config.yaml
n_layer: 20
d_model: 384
n_head: 12
n_kv_head: 4
head_dim: 32
d_mlp: 768
vocab_size: 2946
activation: "geglu"
norm: "rmsnorm"
norm_place: "pre"
norm_eps: 1e-05
positions: "rope"
rope_base: 500000.0
rope_fraction: 1.0
qk_norm: false
attn_scale: 0.177
bias: "none"
tie_embeddings: false
parallel_block: false
init: "uniform"
init_std_qkv: 0.0288
init_std_o: 0.0
init_std_up: 0.0288
init_std_down: 0.0
optimizer: "cautious_adamw"
lr: 0.00108
lr_mult_up: 0.719
beta1: 0.9
beta2: 0.98
lr_head: 0.0114
warmup_steps: 278
schedule: "wsd"
decay_fraction: 0.749
decay_shape: "linear"
final_lr_fraction: 0.0
batch_tokens: 131072
seq_len: 1024
doc_mask: true
train_tokens: 499500000
steps: 3811
dataset: "wikipedia_en"
MLP neurons of a small language model. Each row is named by its layer, matrix (gate and up: input weights) and neuron, and shows model dimensions 32-95. Each number is 200 + 30 x the weight over its row's rms, rounded and kept within 0 to 999. A neuron's up and down rows have the sign that makes its largest values positive.
A block is one neuron, or neurons of one layer that tend to fire together. After each block is what it responds to, as a language model described it from the Wikipedia text at the highest values.

L5.gate355,183,167,175,226,205,181,200,192,221,164,163,184,192,208,197,249,219,189,197,221,219,183,245,197,194,190,207,176,158,160,226,198,163,227,205,187,201,159,182,226,226,211,183,141,148,179,173,201,190,182,168,222,241,181,195,208,210,204,186,219,170,196,227,187
L5.up355,162,178,195,234,252,180,202,203,246,215,225,195,136,206,222,237,210,213,186,210,238,212,279,223,202,223,208,171,201,174,175,177,214,186,153,192,203,221,148,204,185,206,198,181,179,194,131,158,236,156,220,172,181,186,235,233,225,196,209,203,205,194,201,199
L5.gate635,230,261,209,233,222,226,195,237,204,217,210,190,180,255,200,171,188,205,238,203,167,300,172,175,256,219,219,195,171,250,228,206,193,187,187,233,170,272,154,174,241,153,185,200,232,216,157,181,224,226,228,138,159,217,164,163,204,190,218,204,165,188,190,236
L5.up635,195,145,212,240,171,215,217,225,180,226,195,154,194,182,190,255,174,194,237,172,223,206,168,189,184,224,250,198,183,217,202,204,183,235,234,195,229,207,200,253,259,163,311,213,231,205,200,192,229,174,166,161,225,159,178,177,245,234,213,227,189,182,158,207
L5.gate654,206,170,180,256,214,214,221,165,254,173,183,179,188,209,157,233,234,199,237,161,219,171,227,205,268,224,231,258,250,237,213,209,144,205,209,205,224,184,202,214,167,154,193,201,216,224,207,213,215,132,218,173,230,241,247,200,230,250,175,181,172,182,236,179
L5.up654,189,221,186,207,209,221,199,141,166,206,228,233,246,207,229,133,167,151,220,205,215,188,214,203,205,203,224,191,221,216,218,250,215,190,235,187,165,154,187,149,153,212,193,223,150,153,209,172,187,245,188,230,200,187,223,240,145,162,240,185,188,218,146,236
L5.gate731,219,153,169,199,168,171,165,204,193,173,235,162,230,167,152,159,171,183,196,159,122,145,138,163,188,207,257,202,245,179,153,240,180,223,218,189,250,219,162,185,185,225,207,230,227,181,230,158,226,230,224,202,261,203,201,154,257,198,207,202,232,193,203,241
L5.up731,198,171,189,182,156,217,146,198,253,165,203,153,219,200,207,187,193,184,238,198,169,222,191,149,202,173,188,238,195,231,182,236,185,229,186,196,219,185,217,216,180,235,184,171,178,131,137,145,254,188,201,221,156,193,206,171,223,268,181,183,242,220,197,217
Description: Years starting with 20. The 0 digit right after a leading 2 in 21st-century years like 2001, 2019, 2023, in dates, tables and careers; rarely other words.

L13.gate491,209,182,193,240,192,188,175,218,176,232,179,235,170,173,183,218,149,206,224,145,223,176,180,168,190,141,190,191,163,244,140,218,236,154,183,207,207,213,154,187,232,190,209,245,261,210,274,172,186,195,214,197,204,151,208,181,155,223,249,245,166,214,185,195
L13.up491,214,282,167,248,231,210,226,248,200,240,208,225,187,240,233,227,191,191,207,209,233,201,208,221,151,165,211,235,182,180,201,217,196,172,186,177,159,136,154,159,206,169,184,216,162,204,214,187,188,175,268,192,181,222,174,195,229,185,200,223,235,203,206,208
Description: Section-ending line breaks. Double line breaks ending a paragraph or table row, mostly after election and sports tables before a new heading such as === District 3 ===; sometimes mid-word name pieces like Khad-ij-a.

L11.gate87,234,215,199,238,222,188,205,212,224,167,201,205,188,220,252,180,211,154,170,119,231,220,209,224,137,189,154,104,156,196,191,171,175,241,119,201,231,232,155,229,155,178,184,148,180,169,193,175,172,207,210,211,190,233,143,232,224,178,202,194,147,184,244,157
L11.up87,194,238,229,213,221,197,172,216,218,199,209,192,207,194,212,171,199,178,220,189,237,239,206,191,155,170,139,233,168,202,212,200,203,244,155,212,184,227,190,213,134,227,211,180,181,204,217,215,179,208,192,188,226,201,170,226,259,236,219,172,172,235,243,161
L11.gate151,185,225,195,210,193,191,162,161,202,204,181,230,214,203,186,199,191,252,215,171,217,226,223,206,184,171,160,209,126,177,171,159,239,165,164,208,200,147,163,184,211,179,188,236,180,163,198,180,210,160,214,234,231,190,217,218,203,152,206,263,233,158,187,256
L11.up151,168,192,198,205,225,188,225,223,212,234,218,208,164,199,181,232,183,237,209,206,202,180,193,197,136,220,196,224,193,180,220,165,201,196,143,222,239,170,157,216,202,231,186,263,168,185,220,220,171,184,208,237,226,148,203,176,227,187,245,266,269,203,188,216
L11.gate217,188,245,182,185,229,241,159,168,263,208,215,172,219,195,231,203,208,155,219,202,274,210,217,231,173,182,137,163,145,144,239,170,235,182,95,237,203,148,133,207,219,218,148,201,221,177,186,194,237,241,219,235,147,180,187,201,200,210,179,236,207,176,193,233
L11.up217,230,211,221,148,262,168,262,205,252,244,232,177,217,177,227,161,204,161,235,215,193,226,201,191,213,233,169,172,116,157,217,170,254,180,133,218,187,195,181,234,181,228,218,217,220,169,209,208,200,243,199,259,168,184,153,219,259,213,192,197,190,174,248,239
L11.gate226,180,221,133,258,235,213,155,139,231,210,182,209,179,177,173,124,153,209,231,188,211,216,195,143,219,193,148,175,196,212,157,204,201,186,224,184,208,209,234,230,222,212,195,193,220,150,175,142,197,139,185,174,204,164,181,166,206,158,199,187,213,227,178,189
L11.up226,224,219,248,237,215,209,273,177,245,211,238,238,207,150,230,176,222,176,188,234,209,216,191,209,186,133,205,203,173,210,207,187,197,196,173,180,227,198,190,202,162,196,159,244,228,170,135,157,184,190,160,213,179,191,169,190,180,173,211,198,202,186,213,200
L11.gate261,167,245,191,196,168,178,214,159,215,189,242,227,207,159,152,201,242,251,174,196,177,217,235,194,193,198,214,176,162,167,263,195,239,210,142,211,225,183,142,191,167,178,196,240,194,169,216,141,189,185,182,159,200,131,166,186,174,194,188,239,201,214,219,262
L11.up261,185,192,234,180,226,205,169,156,256,187,227,182,153,190,139,206,223,215,228,216,250,198,204,224,153,153,178,268,115,148,236,165,180,185,126,164,304,120,173,166,192,173,164,210,178,203,200,157,201,203,231,240,253,206,195,181,208,226,279,209,216,205,189,223
L11.gate267,223,275,188,220,206,191,227,222,253,228,239,229,186,202,211,221,169,182,187,191,166,182,197,182,125,216,237,172,253,236,223,149,197,244,179,205,214,165,158,154,195,206,179,227,246,182,198,201,168,230,204,230,159,217,240,160,233,186,223,228,200,174,220,239
L11.up267,229,306,182,223,215,237,214,207,258,236,253,206,178,158,177,179,210,173,209,197,226,161,172,227,137,173,203,178,200,236,227,149,183,185,171,206,160,160,133,155,154,194,210,177,219,194,165,178,217,172,225,205,155,216,194,183,214,194,193,208,198,184,216,183
L11.gate295,185,164,195,239,134,219,203,152,211,239,193,195,174,166,183,216,187,222,198,224,243,232,152,191,253,119,151,190,145,236,266,198,195,164,195,143,230,140,144,235,241,200,143,194,204,262,223,211,208,205,238,194,223,168,164,188,167,151,208,200,211,226,225,163
L11.up295,208,162,236,183,239,143,178,211,175,212,263,210,251,213,171,158,172,166,201,162,227,216,162,175,207,190,235,263,161,161,214,244,227,245,216,137,243,177,162,216,240,199,220,160,200,220,232,223,196,270,151,206,188,218,217,154,242,221,251,188,252,213,245,185
L11.gate313,172,236,187,184,188,195,195,162,261,219,211,215,164,173,141,232,190,249,209,206,254,193,202,175,196,218,201,157,158,174,239,170,226,160,152,189,272,147,164,185,203,176,182,257,212,183,170,133,242,215,191,186,221,145,220,137,172,218,184,202,208,216,161,262
L11.up313,173,266,178,198,200,185,223,144,246,180,236,224,202,187,150,181,227,245,184,191,253,181,176,186,173,198,204,158,156,175,177,148,201,196,163,181,269,177,194,186,174,197,212,195,210,210,205,148,214,206,196,202,232,159,178,150,203,232,168,216,218,203,187,217
L11.gate478,177,179,194,208,184,186,231,230,210,209,205,232,171,214,180,216,179,210,141,205,240,251,238,170,196,197,194,215,153,204,206,188,152,225,112,138,217,147,235,225,158,171,230,196,273,182,217,222,241,252,243,207,145,211,154,189,191,212,197,216,221,233,219,217
L11.up478,222,169,186,215,172,189,263,193,207,185,193,157,218,204,181,253,141,271,156,191,212,223,130,160,169,232,162,241,175,249,245,210,199,209,126,156,208,150,199,216,179,138,266,208,241,181,216,226,217,257,200,258,176,200,216,204,178,244,176,190,208,231,228,232
L11.gate498,168,253,182,249,235,169,211,181,196,166,193,227,217,248,232,179,208,228,174,158,268,140,211,155,199,228,176,184,190,230,240,150,227,166,162,210,187,171,203,212,192,170,190,201,222,173,192,205,179,204,172,214,212,177,220,184,209,175,145,218,231,187,240,251
L11.up498,196,254,192,216,227,182,262,178,204,191,220,230,242,196,212,145,210,219,202,195,243,191,159,172,225,189,191,221,187,226,210,165,242,183,197,244,153,158,193,215,183,207,226,188,213,190,177,216,172,211,183,209,212,194,169,210,245,201,153,201,191,208,245,230
L11.gate504,146,176,182,171,200,206,213,177,168,183,174,230,133,204,211,253,200,202,172,143,235,188,226,167,167,205,204,171,187,243,217,177,151,145,197,228,183,161,180,170,115,212,149,204,167,227,244,206,192,170,257,230,228,198,200,171,245,191,192,208,259,189,191,180
L11.up504,181,174,208,192,245,160,235,180,210,192,189,224,203,226,151,198,193,220,203,212,222,188,188,225,241,215,162,203,193,175,209,239,159,195,209,148,212,170,177,182,179,192,190,177,217,184,203,186,195,141,205,170,243,162,255,227,204,159,220,217,195,263,222,142
L11.gate614,192,210,184,206,226,180,207,182,214,244,180,241,185,193,221,207,219,158,232,179,228,223,193,199,175,182,188,222,126,209,215,208,207,225,205,204,255,182,218,176,179,221,195,216,179,190,232,137,210,241,210,166,182,234,176,221,196,176,192,162,220,201,252,252
L11.up614,225,247,203,206,226,183,162,234,228,247,203,222,189,218,200,189,228,143,224,231,196,219,173,172,175,190,205,234,150,235,187,197,190,255,209,172,231,176,233,206,227,235,164,212,181,226,163,174,179,173,239,182,184,237,173,249,201,188,194,145,191,187,217,223
L11.gate646,236,164,273,230,175,198,156,195,257,209,218,201,211,218,206,207,238,172,223,226,196,201,214,258,190,169,228,167,184,238,169,191,269,184,220,205,160,146,193,206,187,228,201,152,182,210,216,230,196,211,233,213,196,199,182,162,189,245,212,155,162,167,223,207
L11.up646,232,209,196,206,176,200,100,161,224,201,222,200,144,215,169,196,150,173,223,208,243,188,153,193,237,225,233,155,178,185,152,172,213,209,188,194,220,134,199,182,193,142,207,168,250,242,196,161,192,229,211,157,144,223,178,195,232,182,182,192,173,233,155,175
L11.gate681,163,185,201,181,206,205,170,157,196,190,214,216,162,241,212,225,166,231,216,138,195,229,206,207,158,194,174,188,254,236,244,209,144,212,172,203,208,155,181,215,230,195,190,243,217,189,175,155,238,194,220,170,150,214,202,171,150,208,111,154,189,166,188,225
L11.up681,244,167,213,198,188,196,161,161,173,170,181,240,166,253,169,190,184,231,229,177,128,204,141,158,161,173,202,218,217,239,223,236,150,218,229,187,193,152,146,214,218,216,179,203,233,217,166,181,225,193,213,175,173,203,230,175,179,179,238,208,212,210,214,196
L11.gate708,199,218,202,237,272,192,189,203,247,207,276,184,221,231,210,181,172,175,207,263,247,159,212,202,177,210,194,206,182,207,218,188,221,218,183,227,230,130,223,163,239,161,243,236,216,202,180,224,194,201,172,165,199,203,178,210,203,142,221,232,202,193,191,247
L11.up708,157,161,163,178,221,165,185,219,201,209,161,216,224,272,207,205,196,175,197,178,162,248,167,197,195,253,191,150,234,183,212,167,234,202,194,187,200,263,191,200,203,227,188,208,141,216,189,223,221,229,211,163,225,185,199,175,202,254,257,218,191,206,221,155
L11.gate738,131,245,201,240,167,220,195,192,250,265,181,260,163,211,205,184,255,171,197,188,275,204,213,198,179,192,134,258,183,188,219,186,197,232,212,233,227,183,213,220,240,184,134,175,146,176,223,188,210,220,230,176,155,194,204,192,169,212,199,200,247,231,204,223
L11.up738,137,250,234,234,197,203,165,156,236,234,255,192,152,222,176,166,235,193,209,179,267,118,180,201,118,230,207,202,222,208,245,209,221,269,162,199,263,230,211,211,192,211,159,188,148,221,180,195,193,194,252,159,154,210,198,152,232,194,193,179,221,176,203,212
Description: Sentence and paragraph ends. Fires on closing punctuation that ends a sentence, clause or paragraph, chiefly periods with paragraph breaks, as in "Cemetery." before a "==" heading, "reasons." or "girl;".

L13.gate100,147,172,186,203,198,203,224,155,239,213,244,238,195,203,193,241,197,203,209,180,186,211,209,242,188,157,218,143,185,227,184,131,191,205,188,201,222,185,220,175,196,218,193,261,154,206,170,210,215,250,224,229,172,176,211,223,215,207,170,221,241,179,226,157
L13.up100,179,207,230,191,143,190,219,190,188,251,178,157,187,244,192,264,170,181,190,181,186,148,225,181,237,193,135,205,199,244,211,203,133,188,221,189,220,186,223,196,202,180,179,215,167,181,163,220,168,223,183,230,157,222,125,205,227,157,215,152,240,200,185,211
Description: Year digits. Leading digits of years in dates, mostly the second digit after 1 as in 1'9'85, 1'8'96, also century numbers like '1'7th.

L11.gate141,182,259,182,242,212,193,202,148,212,217,174,187,171,177,256,206,201,180,215,162,203,259,226,237,232,225,185,175,234,133,198,140,213,195,230,187,216,200,153,207,167,179,164,179,187,226,197,134,207,244,146,220,155,212,138,168,201,216,235,185,245,250,211,180
L11.up141,235,147,181,182,210,162,241,233,183,217,147,210,211,208,154,188,195,212,185,195,105,181,246,217,201,214,157,172,177,214,171,177,157,153,212,231,241,178,261,181,182,173,190,229,179,263,186,161,220,153,167,169,168,177,236,206,179,228,174,167,219,193,203,241
L11.gate174,217,262,246,142,131,192,258,187,234,234,199,216,122,236,159,199,187,176,228,133,175,184,205,207,151,206,192,169,157,232,220,274,192,236,177,162,145,219,135,200,185,235,192,172,191,260,216,261,190,160,243,185,208,178,201,207,186,208,226,201,259,166,223,172
L11.up174,204,164,241,206,193,222,229,193,204,114,212,200,155,205,140,144,251,234,175,142,214,237,179,176,204,142,205,199,187,190,184,199,239,175,188,186,158,216,188,212,213,208,264,166,197,180,223,244,236,194,208,177,242,219,190,156,149,202,167,175,220,227,204,202
L11.gate271,218,188,203,197,179,193,191,170,158,213,180,213,209,202,202,219,189,241,190,184,120,215,237,211,226,213,208,228,193,174,195,219,156,209,220,198,202,232,179,144,162,198,202,197,159,193,194,153,208,234,202,190,181,204,209,174,193,181,270,190,185,171,144,265
L11.up271,181,176,238,183,237,198,228,173,226,227,238,207,158,164,208,209,203,260,182,216,189,197,214,201,220,202,194,149,205,137,243,173,200,224,228,170,208,229,202,185,179,183,253,185,227,178,222,222,190,236,200,157,208,178,265,180,192,203,255,236,186,181,155,211
L11.gate355,155,229,201,148,176,182,198,252,226,262,157,197,185,134,154,193,210,165,189,218,130,184,246,157,182,225,215,209,191,240,199,193,210,194,173,217,222,131,175,214,239,225,128,213,148,202,199,208,183,131,215,197,168,176,265,204,179,236,154,203,231,229,169,208
L11.up355,173,182,219,177,182,189,232,199,174,228,183,188,225,162,152,157,242,131,185,277,145,217,216,230,202,236,218,259,175,252,170,201,211,208,223,204,173,195,207,187,257,241,164,196,224,235,197,209,199,160,186,213,210,207,196,257,204,290,196,179,194,213,139,234
L11.gate398,202,124,202,153,223,189,175,192,232,267,200,202,221,211,195,213,173,243,172,238,203,203,230,172,228,176,204,204,160,239,166,225,259,153,147,207,174,233,125,205,179,203,204,254,159,238,256,171,206,191,211,164,201,149,216,202,169,200,209,183,232,208,168,180
L11.up398,189,148,220,170,226,194,273,130,202,211,238,226,171,268,183,162,209,165,197,231,188,188,212,201,170,215,154,187,217,207,180,172,242,219,163,140,225,160,188,216,218,224,136,165,205,266,236,208,239,157,169,180,177,208,239,236,216,160,231,209,187,233,203,217
L11.gate420,128,194,213,173,155,202,200,158,173,190,217,201,173,182,194,175,148,307,222,181,185,191,221,178,202,161,238,206,226,233,193,185,184,217,207,221,231,174,163,215,156,174,181,232,192,170,201,141,160,157,248,172,178,176,171,168,202,225,165,176,267,162,218,226
L11.up420,218,184,198,190,257,190,182,187,198,157,224,170,268,218,246,194,179,221,175,226,242,235,244,219,190,177,198,162,126,181,173,214,205,200,178,172,162,211,199,198,201,178,232,225,183,167,204,194,241,188,239,200,169,202,173,226,240,204,183,188,211,181,184,259
L11.gate421,226,209,212,129,163,209,193,180,209,188,173,164,169,209,188,204,171,258,239,222,223,162,163,183,202,237,182,212,182,232,136,178,202,157,238,205,211,237,195,184,237,211,213,223,243,195,216,159,203,224,217,196,167,172,198,175,169,203,227,154,249,226,187,189
L11.up421,163,202,219,220,134,199,192,182,216,184,242,202,181,231,210,215,204,194,250,178,194,245,151,218,137,157,211,231,249,265,182,189,137,193,174,186,174,205,220,211,225,215,242,202,216,236,213,238,177,183,214,186,185,177,196,217,199,222,195,182,196,127,234,194
L11.gate470,186,248,146,210,223,200,153,169,211,221,166,264,200,256,224,213,162,236,227,201,195,226,198,209,183,161,200,216,140,180,162,172,167,202,214,156,223,266,222,205,188,162,175,225,229,173,203,193,217,225,185,215,169,183,178,165,196,169,192,249,183,202,238,212
L11.up470,190,212,190,244,214,207,198,215,186,205,234,205,258,212,219,154,230,184,238,142,146,265,172,165,151,163,236,183,204,179,144,207,156,213,209,146,253,229,155,200,213,214,213,167,222,153,175,237,216,162,124,214,219,232,142,224,136,168,202,181,232,163,198,221
L11.gate480,175,231,148,152,187,213,151,194,218,171,213,207,194,218,174,199,198,242,196,226,198,253,249,210,194,197,155,158,182,255,197,164,227,151,215,220,192,169,170,227,195,164,163,227,190,199,226,168,179,188,198,178,212,207,168,218,167,192,213,223,191,196,194,241
L11.up480,159,187,199,201,224,223,188,138,207,172,225,198,207,211,184,181,231,207,188,196,227,248,268,184,201,221,205,213,141,195,172,179,263,189,198,188,225,181,151,205,199,126,207,180,191,181,234,185,180,186,194,207,196,204,196,213,172,167,215,243,219,192,166,199
L11.gate525,164,261,204,185,229,172,233,199,240,176,185,200,191,209,177,215,150,144,258,189,157,157,238,181,168,231,213,169,207,174,197,197,234,217,137,168,208,197,198,202,223,166,159,189,183,158,241,191,180,240,199,242,169,152,216,207,159,155,214,213,281,157,211,185
L11.up525,170,179,207,254,121,228,195,157,144,191,138,192,209,156,204,229,233,275,207,125,193,226,174,167,204,198,168,212,179,249,211,173,172,144,188,237,206,220,224,217,172,193,184,191,170,261,172,172,222,190,199,177,214,222,183,177,179,186,191,180,173,171,106,216
L11.gate531,225,248,205,193,191,239,226,238,252,206,218,250,109,227,238,179,210,184,204,209,198,188,162,217,176,190,209,154,211,242,223,191,194,208,235,207,205,184,249,173,139,194,159,173,205,250,187,202,166,247,248,191,164,202,229,178,180,178,166,245,232,197,249,163
L11.up531,233,193,205,201,195,189,178,171,186,235,191,206,226,171,207,202,236,200,236,233,210,256,209,238,185,201,187,208,153,212,192,194,178,195,174,188,251,149,172,199,199,174,164,131,199,223,263,169,192,172,218,158,191,135,172,217,212,208,253,170,191,233,201,176
L11.gate533,236,213,223,212,172,217,178,134,167,178,177,201,217,165,211,195,211,270,249,288,176,170,234,168,187,171,221,193,165,219,175,172,175,202,181,181,250,235,246,165,204,186,197,247,224,192,176,207,194,207,241,158,183,179,214,197,159,181,195,177,227,214,175,216
L11.up533,246,183,239,206,187,195,243,185,243,157,157,187,175,229,185,186,236,152,174,208,249,210,174,199,201,143,189,176,195,237,209,210,203,190,187,158,237,247,227,221,160,232,185,211,206,184,164,172,198,118,197,254,207,183,273,220,220,215,203,209,164,210,199,257
L11.gate594,193,199,188,227,219,218,163,191,226,210,218,230,164,219,256,234,181,234,199,191,267,183,216,169,193,156,185,167,219,237,178,150,237,234,202,162,149,161,190,198,214,202,185,232,258,201,228,166,227,197,244,186,138,149,203,198,212,203,194,223,170,153,201,166
L11.up594,193,167,243,123,108,222,170,223,187,198,202,161,227,194,226,187,224,228,174,191,158,238,207,187,231,137,232,189,177,175,198,249,182,189,210,277,248,200,244,200,183,218,194,207,177,199,210,196,217,164,226,190,186,196,198,188,212,223,185,169,244,225,178,196
L11.gate649,213,150,190,208,210,190,209,159,235,179,270,224,180,222,176,180,217,172,189,175,206,205,160,192,219,182,251,227,174,181,189,206,187,198,174,147,185,178,190,211,184,181,180,156,203,222,232,210,165,196,182,231,176,227,266,242,188,130,172,270,202,205,222,144
L11.up649,234,154,201,200,258,155,226,219,186,217,206,145,207,281,172,215,201,164,167,161,175,179,228,228,207,210,226,268,160,178,152,219,166,205,136,197,190,200,241,210,214,165,251,236,180,166,207,227,144,166,172,217,212,233,241,209,189,188,231,183,221,170,210,202
L11.gate672,180,204,208,238,224,202,154,243,245,242,224,225,126,224,196,182,198,207,172,227,212,242,182,209,205,144,223,243,175,231,231,212,185,235,162,192,181,220,235,189,206,181,224,203,266,184,258,153,182,213,204,213,231,193,193,192,147,185,191,190,293,179,230,231
L11.up672,231,193,179,199,199,216,209,230,219,171,152,220,126,212,224,195,178,205,221,252,206,247,179,205,238,169,224,219,170,303,225,283,208,214,204,182,166,177,228,190,167,191,190,181,201,182,211,213,190,176,218,191,192,220,193,253,170,225,208,188,261,210,225,211
L11.gate695,208,207,227,192,178,225,161,168,197,263,203,193,214,177,233,176,216,183,200,261,199,160,236,185,186,158,204,179,111,210,217,192,247,190,145,208,235,189,141,179,221,211,153,176,204,219,230,186,142,165,212,188,164,199,209,184,163,144,201,204,218,157,237,212
L11.up695,171,159,230,201,233,180,178,203,153,252,203,122,179,258,163,264,144,163,230,231,161,199,148,191,206,196,216,178,161,205,168,208,197,236,174,204,199,222,137,197,172,227,206,198,171,222,205,223,157,133,180,199,225,138,185,263,244,218,239,213,204,236,155,187
Description: Year digit after leading. Second digit of four-digit years and other numbers, right after the first digit, such as the 9 in 1925 or 0 in 2015, mostly in date ranges, tables and sports stats.